{
  "n_layer": 13,
  "d_model": 160,
  "n_head": 5,
  "n_kv_head": 5,
  "head_dim": 32,
  "d_mlp": 640,
  "vocab_size": 2048,
  "activation": "quick_gelu",
  "norm": "rmsnorm",
  "norm_place": "pre",
  "norm_eps": 1e-06,
  "positions": "rope",
  "rope_base": 10000.0,
  "rope_fraction": 0.25,
  "qk_norm": false,
  "attn_scale": 0.177,
  "bias": "none",
  "tie_embeddings": false,
  "parallel_block": false,
  "init": "uniform",
  "init_std_qkv": 0.0493,
  "init_std_o": 0.0612,
  "init_std_up": 0.0706,
  "init_std_down": 0.0706,
  "optimizer": "adam_hyperball",
  "lr": 0.00584,
  "lr_mult_o": 0.997,
  "beta1": 0.9,
  "lr_head": 0.00775,
  "warmup_steps": 329,
  "schedule": "wsd",
  "decay_fraction": 1.0,
  "decay_shape": "sqrt",
  "final_lr_fraction": 0.0,
  "batch_tokens": 32768,
  "seq_len": 256,
  "doc_mask": true,
  "train_tokens": 323300000,
  "steps": 9867,
  "dataset": "wikipedia_en"
}
MLP neurons of a small language model. Each row is named by its layer, matrix (down: output weights) and neuron, and shows model dimensions 96-159. Each number is 128 + 32 x the weight over its row's rms, rounded and kept within 0 to 255.
A block is one neuron, or neurons of one layer that tend to fire together. After each block is what it responds to, as a language model described it from the Wikipedia text at the highest values.

L9.down101 [ 98 148  74 151 130  86 160 163 153 131  73 136 113 149  72 140 158 124 151  77 135 153 102 203 119 135 125 164 117 171 140 101 116 129 150 118 123 152 171 172  97 147  97 119 117 104 141 142 163 122 173 116 173 215 144 135  76  97 111 210 137 125 142  71]
L9.down398 [ 87 129  96  96 157 155 137 133 144  92 109 170 107 149 168 160 168  64 150 133 212 151 157 101 142 115 121 134  88 104 160 105 117 127  93 152 139  95 146  94 100 121 129 119 161 110  88 111 123 174 122 149 138 117 115 111 111 116 110  52 108 145 119 189]
L9.down435 [ 99 123 127  91 196 146  89 120 159 123 131  90  70 157 115 183 126 137 136 179 148 109 100 167 163 114 142 101  98  88 143 161  81 138  92 122 147 115 115 168 176  98 140  70 166 166  85 120 197 165 126 164 132 158  96 117 137 105 160 109 181  91 109 155]
L9.down553 [ 92 123 109 173 151  90  97 154 139 192  83 120 155  91 156 122 142 116 163  94 148 117  91 164 144  97 121 188 156 142  92 119 128 138 143 135 154 141 162 183  73 211 174 112 166 109 121 135 131 106  93 118  88 109 115 101 160 173 102 127 127 121 134 209]
Description: Word pieces after "de-". Second word piece right after an opening "de" fragment, mostly "p" in depth, depicting, deployments, also "s" in destroy, despite; weaker on other mid-word pieces and "as"/"of".

L9.down91 [ 61 132 185 111 126 114 102 182 107 128  87 154  99 168 131 149  96 118 140 126 104 133 152 117 169  92 111 133 157 129 140 117 144 160  78 147 117 132 131 106 151 125 124 148  80 176  74 150 185 138 166  89 103 166  50 124  87 112 170 126  77 129 121 139]
L9.down134 [135 107 183 112  84 122 144 119 169 151 132 140 122 105 103  96 132 126 129  98 114 112 137 162 204  97 126 137 119  85  84 144 116  92 193 123 142 118 134 127 231  88 104 104 109 119 155 124 158 108  83 164 175 128 119 146 128 159 133 149 107 115 112 195]
L9.down225 [107 120  97 146 107 108 186 132  79 106 103 146  94 123 101  95 118 149  75 137 143  92 121 159 140 152 130 125  95  98 162 149 120 111 109 111 153 169 117 125 177 168 126  96 159 127 162  91 138 143 147 121 159 124  81 133 118 196 106 154 116 144 129  79]
L9.down605 [ 75 147 106 101 146 171 183 191 133 118 143 139 114 150 180  67 118 101  99  41 101 148  97 154 204 147 168 159 132 106 176 141 158 166 150 171 170 128 161 173  84 112  94 149 152 122 153 170 252 106 149 165 141 128  95  86 113 177 168 170 146 120 150 127]
Description: Fronted-phrase boundary. Commas ending a sentence-opening time or discourse phrase, just before the main clause, such as "During the late 1960s," "However," "Originally,"; also "that" after reporting verbs like said and estimated.

L6.down11 [118 123 143 166 165 138 131 141  67  81  81 102 133 122 120 194 112  96  89 154 132  59 151 101 133 187 125 139 128 119 102  88 133 174 127  99 133 127  81 117 160 162 107 163  68 165 174  85 178 107 135 160  64  95 103  98  59 102 106 148 144 115 137 104]
L6.down14 [ 92 160 123 135  98 116 182 123 132 158 148 146 149 141 122 195 176  79 157  79 145 132  86 142 146 157 143   8 116 152  53 137 168 121 166 152 169 103 121 127 126 143 114 159 131 181 103 160 139 130 135 107 174 184 121 157  80 137 162  92  92 129 133  68]
L6.down45 [160 250  77 114 127 114  99 108 141 103 113 128  92 119 136  99 135 141 155  99  92 117 140 151 179 135 106 102 110 103 168 110 194 116 179 102  99 176 139  75  70  48 108 143 131 160 156 137 116 123 122  90 166 153 113 105 151  87 154 104 111 145 188 136]
L6.down73 [ 93 138  90 119 135 135 167 153 170 135 141 110  88 152 106 107 166 123 139 161 142 113  54  93  88 171 129  76 170 115 191 121  83  71 106 168 120 140 124 156 158 108 173 152  75 128 171  99  78 198 150 166 147 115 119 107 127 107 127 104 125 116 127  92]
L6.down85 [165  45 123 152 135 105 118 119 137 152  54  56 107 127 143  86  75 123 165 120  93  95 128  60 150 167 103 135 134 179 199 121  87  87 108 136 119 153 182 121 135 157 154 114 136 107 187 130  80 109 113 116 114  75 129 128 154 103 179 149 122 197  95  58]
L6.down93 [178  94 128 125 175 117 125  96 126  73 100 116 158 147 123 121 179  61 121  72 160  98 144 116  45 116 114 118 177 134  95 175 129 135 155 159 149 171 132 171 108 132 152 102  97 125 105  61 126 101 152  59  91 118 109 125 105 183 120 139 182 145 157 151]
L6.down214 [127 164  72 155 111 139 158 205 122 104 122 101 142 101 112 148 115  85 133  97  94 149 110 179 133  87 132 100 106 123 147 135 127 146 161 115  96 135 142 161  67 159 148 135 142 114 133 104 163  92  92  82 125 118 114 126 107 184  61  84 115 125 104 176]
L6.down306 [164 156 115 114 154 134 139  69 192 118 152 125  54 164 203  99 162 105 124 132 123 117 181 175 126 165 167 149 103 155 113 149  79 173 132 141 112  80 140 153 119 115 123 134  73 168 140 119 149 134 170  78 156 113 146 111  98 128  87 181 143 101 139 120]
L6.down384 [122 115 101 170  88 147 175  97 161 149  38 157 130 139 127 122 177  75 150 168  74 146  75  75  98 183 128  90 107  90 153 162 157  95 154 141  84  93 139  76 147 117 134 102 158 130 107 129 158 126 166 139 130 139 130  76 106 102 142 112 143 173 135 127]
L6.down388 [112  79 110 122 109 120 159 125 177 100 170 126  82 179 116 151 138 116 166 117  99  91 107 125 126 129 126 105 104 117 113  91 107 101 153  89 136 123  84 105 177 143 131 172 110 105 122 185 122 162 136 163 185 155 135 133  99  78 164 164 155 142 148  84]
L6.down400 [128  88  85 123  47 117 165 139 173 119 187 144 160 112 143 100  95 101 156 119  75  76 122 103 132  91 126  74 116 123 177 145 130 128  85 122 131 135 181 180 120  94 174 132  88 104 134  78  99 101 142  83 146 170 105 129 151 184 172 125 235 145 137 131]
L6.down410 [ 89 132 127 110 117 115 185 117 118 155 102 103 117 142  97 114  92 149 132  96 178 129 171 126 120 126 124 171 173 161 134 144 161 117 110 176  89 155 101 125  90  69 135 174 144 130 177 142 154 169 140 169 131  59 119  98  81 159 174  96 103 122  75 180]
L6.down460 [ 91 120 125 152 140  89 171  94 101  78 157  92 195  85 137  36 173 162 201 137 138 130 123 171 153  88  88 135 182 185 112 119 112 114 100  57 125 166 164 151 144 135 170 141 145 124 135 136 100  57 113 131  88 117 144 156 131 139 141 124 113 150 157 144]
L6.down503 [113  90 126 187 192 147 132 124  89 133 140 131 179  60 179  69 170 131 127 108  72 100 178 129  93  70  55 110 121 145 122 133 139 179  94 130 192 115 108 137 158 111 104 115 135 110 103 142 105 123 144 104  99  50 133 116 122 158 138 123  94  97 158 122]
L6.down518 [ 92  83 108 108 124 103 137 167 148 153 115  55 141 120 150 122 184 129 168 161 115 155 169  92 128 160 153  96 144 191 135 116 142 138 178 166 115 126 163 165 144  97 155 111 148  81 133 108 150 124 189  96  78 155 129 110 164 166 168 128 149 142 124 147]
L6.down609 [100 144 102 144 113 162 176 178  49 119 108 125 120 144 119 188  72 112 115 103 143 162 140 157 114 121  64 143 147 149 189 126 183 127 119 118 165 131 153 125 104 108 137 146 105 111 129 114 121  74  91 151 149 103 161 108 128 142 125 123  91 137 127  66]
Description: Mid-word piece after prefix. Fragment tokens right after a word-initial prefix piece like de-, pro-, Pa-, can-, mid-word, as in de|c|lared, pro|te|ct, can|d|idate.

L6.down51 [132 151 179 114 171 218  71 133 108  90 100  93 115 117 180 178 162 121  97 215 198 174 142 131 102 146  76  72  80  81 136 171  97 161  46 162 118 137 153 143 180 111 162  86 119  93  94 135 147 111 115 153  48  64 157 120 132 138 158 115 132 121 103 146]
L6.down54 [145  95  90 136 153 133 127 100 114 105 122 115 140 158 102 129 114  98 162  28 101 114 150  87  98 148  94  80 230 155 119 132 118 130 151 126 122 123 142 154 111 140 141 144 128 101 124 152 168  72 116  79 157 158 121 109 106 115  90 140 123 127 119  90]
L6.down61 [143 142  92 134 151 112 158  83 118 128 101 167  93 121 117 153 101 162 120 168  98 135 149  98 133 185 175 140 151  94 113  95 118 141 115 184 155 180 146 123 157 125 177 122 116 136 145  75 153 108 117 137 122  96 132 131 133 143 109 165 158 152 104 127]
L6.down122 [120 166 104 153 131 142 134 123 116 106 138 156 100 107 139 120  96 166  67  65 102 125 109 139 146 138 109 114 173 120 124 144 131  94 148  92  69  72  89 113 146 155 130 116 166 109 142 134 129 144 183 136 159  68 129 108  81  71 157 106 139 144 139 111]
L6.down143 [ 78 163 109 156 123 137  86 109  74 142 133  88 141  91 176 125 112 123 148 160  89 142 167 126 136 164 123  99 133 102  50 173 134 210 150 118 154 139 117 110  84 174 117 108 164 170 183  97 178  64  85 146 110 144  71 110  63 150 145 124  96 204 189 176]
L6.down177 [ 97 111 103 125 165 100  94 179 148  72  83 133 117 172  67 134 137  85 138 132 168 123 109 120 135  96 178 118 134 160 120 113 151 167 107  65 166 129 153  99 217 108  74 138 113 180  93 170 149 156 119 155  77  99 109 123 173 114 125 124 164 103 143 100]
L6.down280 [167 175  93 135 163 151 138 115  93 153  92 180  91 118  78 102 169 150  66 153 102 123 142 109 151 112 141 145 162 119 172 158 146 136 162 142  81 123 125 119 130 125 108  99 159 135 118 127 206  95  98 142 123  35 125 149 159 163 102 101 108 116 106 199]
L6.down309 [204 132 118 115  64 144 152 146 125  84  83  88  89 129 172 109 105 113 159 215  88  88 105 158  77 131 128 132 145 124  95 126 131 136 130 193 105 135  92  92 101 102 123 131 145  84  51  77  99 140 108 130 112 110 143 155  99 114 108  88 168  88 134 158]
L6.down329 [108 157 133  32 142 191  90 126  90 100 140  76 145 113 130 108 139 123 109  80 108 146 140 143 173 122  97 125 178 112  66 102 126 142  78 158 104 135 146 134 152 148 154 206 143 101 144 113 107 146 156 138 190 103 140 120 123 128  97 195 153 184 133  61]
L6.down342 [162 140 139 118 125 153  83 113  69 126 104 136 124 150 138 157  79 149 132 179 153 101 146 137  86 142  83  74 193 114 181 111 159 136 138 101 155 130  85 100  64 140 125 131 143 131 170 139 112  77 186 115  82  99 165  92 144 175  77 124  82  92 153 138]
L6.down416 [134 131 105 175 214 179 141 166 120 130 117 136 144 160 147 119 194 168 129 169 160 131  88 128 135 166 132 150 179  90 109 100 146 107 109 122 111  91 122 119 139  43 142 136 145 157 115 158  71  90 131 181 118  89 123 151 119 148 111 127 150  89 117 128]
L6.down487 [138 100 152 105 111 106 140 164 117  96 146 123 152  83 122 109 155  96 110  94 110 212 171 125  87 153  85 102 150 195 120 162 111  90 153 150 122 148  91 125  59 175  98  61 168 148 121 102  93  84  91  98 132 113 121 170  89 129 175 149 153 114 176  92]
L6.down522 [113 161 139  93  89 133 165 138  86  85  86 102 126  86 133 188  72 166 135 150 146 164 138 123 130 118 152  68 177 115  83 149 119 131 140 106  88  78 136 142  96 132 102 144  91 133 165 129 133 147 215 160 166 104  84 175 138  94 127  68 117 152 116  95]
L6.down537 [ 80  85 157  70 140 130 143 106 131  65 130 114 117 134  83 149  94 186 115 162 103  93 120  85  93 132 164 184 157 148 106 149 133 148  92 160  96 146  82 104 135 100 134 137 165 123 130 113 129 132 188  99 143 169 133 161  98 124  92 118 122 128 156 104]
L6.down578 [150 159 175 161  83 118 184 146 132  96 136 150  87  60 138 139 132 146 101 123 141 125 115 113 124 122 105 154 181  61 100 120 147  97  96 133 187 149  87  93 184 132 101  88 161 138 113 168 114 141 139 121 132 129 192 120 114 141 118 133 158 135  55 183]
L6.down605 [145 111 140 100 122 114 183  83 166 144 108  92 137 152 136 137 145  64 156 109 163 175 121 121 112 136 125 102 163 137  56  94 138 148 168 119 105 125 157  84 177 125  92 118  86  86  91 116  78 119 141 142 135 135 153 175 156 110 179 141  99 183 127 150]
Description: Limiting determiner "only". Mostly "only" after "the" in "the only X" (the only time, the only difference), and also first, last, four, three, other before a noun, plus mid-word pieces such as ne, ch, le.

L9.down144 [124 142  81 182  72 110 123 121 134 104 132 137 169 148  96 105  74 103 155 124 164 136 134 130  93 102  64 114 139 148  74 142 185 185 150 135 117 171 144 143  76 141 203 152  98 122 118 114  93 125 146  88 108 133 177  70  94 146 115 161 154 122 135 160]
L9.down314 [144 131 139 188 124  98  82 140  69 114 139 176 114 110 112 112 100 169  59 118 127 150 120  78 164 154 119 135 100 151 150 124 172  98  87 116 115 137 113 140 103 151 173 188 138 107 133 104 205 112 173 134 116 106 109 148 127 140 164 129 113 120  97 142]
L9.down386 [114 184 129 149 119 163 128 132  71 144 112  72 131 123 152 155 150 181  90 110 113  99 178 174 157  85 126 131  99 138  83 152 141 160 157 163 101 109 119 127 133 146 142 179  70 158 144 128 103 141 217 108 134 142 113 100 130 161 147 131  93 132  45 184]
L9.down392 [ 91 113 104 146 137 151 169 139 162 137 109 178 117 123  78  65 101  98 147 118 130  75 163  79 142 138 117  79 203 124 133 144 112 134 177 126 130 111  95 148  98  99 107 141 105 177 121 116 166 147 195 101  99 175 189 116 134 170 135 172 174 144  66 141]
Description: Word-initial "a" token. The token " a" after a verb, subject or comma, either as the article (was a novelist) or starting a longer word (auditioned, appointed, above).

L4.down562 [104 102 114 133 172 150 126 133 116 157 158 140  85 170 116 128 142  89  95  76 124 124 136 153 121 145 201 110 116 165 116 143  97 161  90 125  93 140 195 179  98 125 101  86 155 188 114 149 126 156 143  99 108 176 157 138 119  91 129  99 131 140 124 101]
Description: Article after copula. Articles like a, an, the right after is/was/as in Wikipedia opening definitions ("X is a county…"), plus word-initial fragments such as "a" in "appointed" and "his" in "historic".

L6.down3 [109 115 145 133 109 149 157  93  89 126 142  99  75 130 129 178 151  92 121 130 191  92 170 177 107  96 127 154 160 161 110  71 114  95  85 135 138 154 102 108 111 116  62 113 178 157 158 127 166 137  98 108  74 113  96 145 137 119  71 162 154 135 130 141]
L6.down17 [155  90 151 201 149 122 127 155  77 163 125 126 121  77 202  94  92 163 128 182 135  57 186 127 180 108  42 131 138 152  89 125 139 132 179 120  94 137 117  96 127  98 167 136  92 139  88  66 164 165 161 118  62  77 115 140 116 186 135  44 165 106 148 151]
L6.down41 [126 130 127 137 155 124  85  75 103  99 125 162 179 113  68 116 155 176  98 147 137  67 203 195 132 142  61  97 171 120  95  79 122 127 185 113 136 100 149 118 150 111 122 129 123 145 128 124 191 141 133 117 164 108 156 146 172 144 129 128 158 114  91 131]
L6.down96 [125 127 118 169 107 192  60 147 166 162 113  74 114 100 138 173 106 172  98 121 184 103 131 105 112 174  78 112 129  80 208 197 187 110 147 174 152 124 144 170 125 102  78 180 184 170 171 124  97 151 171 176 114 102 165 153 100 138 102 132  97 138 143 113]
L6.down117 [ 86  94  97 172 140 164 113 130 102 134 169 123 122 115  67 132 153  92 138 176 152 146 195 112 107 145 166 149 109 105 125 142 111 150 176 120  85 113 121 178 165  69  97 145  78  83  91 110  58 168 113  66 134 155 111  76 124 154 170 139 161 140 167 175]
L6.down281 [103 108 118 171 101 197 112 140  88 106 150 150  68 170 142 114  94 130 156  98  58 126 162 139 114  86 135 135 111 196 147 111 105 156 153 101  66 105 145  90 117 134 130  61 128 177 134 115 124 109 113 188 153 160 133 137 154 108 145 154 107 173  77  91]
L6.down294 [132  98 194 122 130 136 121 128  61 145 132  52 146 115 126 167 129 121 143 112 111 159 163 132 138 147 100 144 135 107 138  77 139 139 158 186 148 139 175 208  93 153 136 127 164 186  70 177 208 114 141  73  62  82 111 125 189 162 124 115 175 194 130 138]
L6.down356 [104 130 123 162 120 141 106 153  95 129 143 112 122 175 129 139 151 119 132 162 112 140 167 149  72  78 148  93 119 119 173 120  67  86 128 131 185 130  97  74 172 154 163 110 159 129 159 127 156 109 174 165  88 173  78 123 117 169 179 142  89 138  98 126]
L6.down408 [108 104  88  96 141 144 156 121 132  97 123 102  80 121  90 138 128 199  75 111 116 155 154 135  95 145 178 199 147 127 134 123 162 160 101 100  70 164 136 135  76 117 124 106 123 138 108  67 176 130 117 124 136 215 145 102 148 201 111 114 119 149 186 102]
L6.down426 [123 126  94 130 101 150 116 186 118 151 186 169 134 160 113  68 102 116 122 138  99 167 104 117  74 143 122 100 160 118 143 128 135 165 129 110 137 185 190 121  93 184 150  74 150 113 106 148 156 113 135 105 116 157  87  79 164 118 201 103  59 165 167 156]
L6.down446 [118 110 161 153 105 102  72 172 171 155 154 161 147 135 116 117 120 121 111 166 117  98 104  86 159  81 101 127 153 156 170 116 161 147 156 156 161  76  79 101  95 125 131 107  52 152 158  70  97 167 111  72  78 123 132 133 115 102 148 141 118 106 139 112]
L6.down453 [131  86 183  90 115 143  81 140  71 168 185 114 160 175 158 123 136  89 167 202 197 140 185 154 120 158  87 144  66  67 183 104 150 156 165 196 125 141 131 195 137 122 105 148 123 126 105  67 159 110 109  82 106  95 146 126 172 137  92 126 131 156  84 181]
L6.down539 [133 125 126 126 137 130  83 118 152 123 115 125 117 159 136 160 138 131 146 161 126 178 146 135 101 123 108  97  84 136 108 162 102 167 163 177 107 113 125 119 106 140 133 152 104 157 154 130 206  95 168 111 178 125 100 143 144 175 149 149 115 107 107 105]
L6.down554 [111 104  99 159 115 151 159 139 114 104 152  91 102 152 135  92  84  83 103 111 144 123 134 186 183 120  88 121  76  93  98  88 127 136 112  85 129 129 134 148 134 211  99 168 135 135 148 107 130  83 137 143 121  99 108 117 180 127  92  51 123 194 110 146]
L6.down614 [135 132  84 179 158 118  76 150 118 154  85 141 134 110  88 107  61 142 145 131 153 173  85 151 136 137 154 134 131 159 174 149 152 121 153 171 107  90 106 184  95  74 101 111 138 104 142 133 121 148  96 136 156 118 194 187 153 145 157 132 170 135  92  74]
L6.down638 [119  81 155 143 158 176 167 138 145 119 121  77 135 163 126 165 150 166 106 121  77 136 152  98  82 103 173 117 130 114 139 126 120 100 102  82  48  85 168  94  89 173 159 113 129 156 143 107 162 111  84  97 123 182 162 103 147 143 159  89  93 113  74 134]
Description: Clause-opening subject words. Pronouns and relative words that open a new clause and refer back to something earlier, usually after a comma or period, e.g. It, which, that, who, she.

L4.down471 [109 170 164 131 118  69  92 157 106  97 143 124 131  88 164  62 103 123  98 168 161 158 158 131 163 185 114  73  85 150 165  64 102 171  90 130 101 117 141 156 138 160 189 161 106 167 142 101 195 151 145 142 122 135 124  98 153 131 147 128 134 185 153  86]
Description: Clause-opening words. Words that open a new clause, mostly after a comma: relative which/who/that, subject pronouns (he, she, it), complementizer that, and word-starts like ex- or a.

L4.down29 [128 167 109 164 139 139  92 160 100  78 109 136 178  78 111 166 135  89 123 120 147  86 148  84 155 150 124 124 152 191 131 105 143 157 117 108 117 108  85 149 149 134  92 160 148 110 181 168 185 131 172  91 145 112 163  95 132 112 152  87 141  73 119 121]
Description: Determiner-following modifiers. Modifier or quantifier word right after the, a, or a number, opening a noun phrase: the last, the original, All-Star, number of.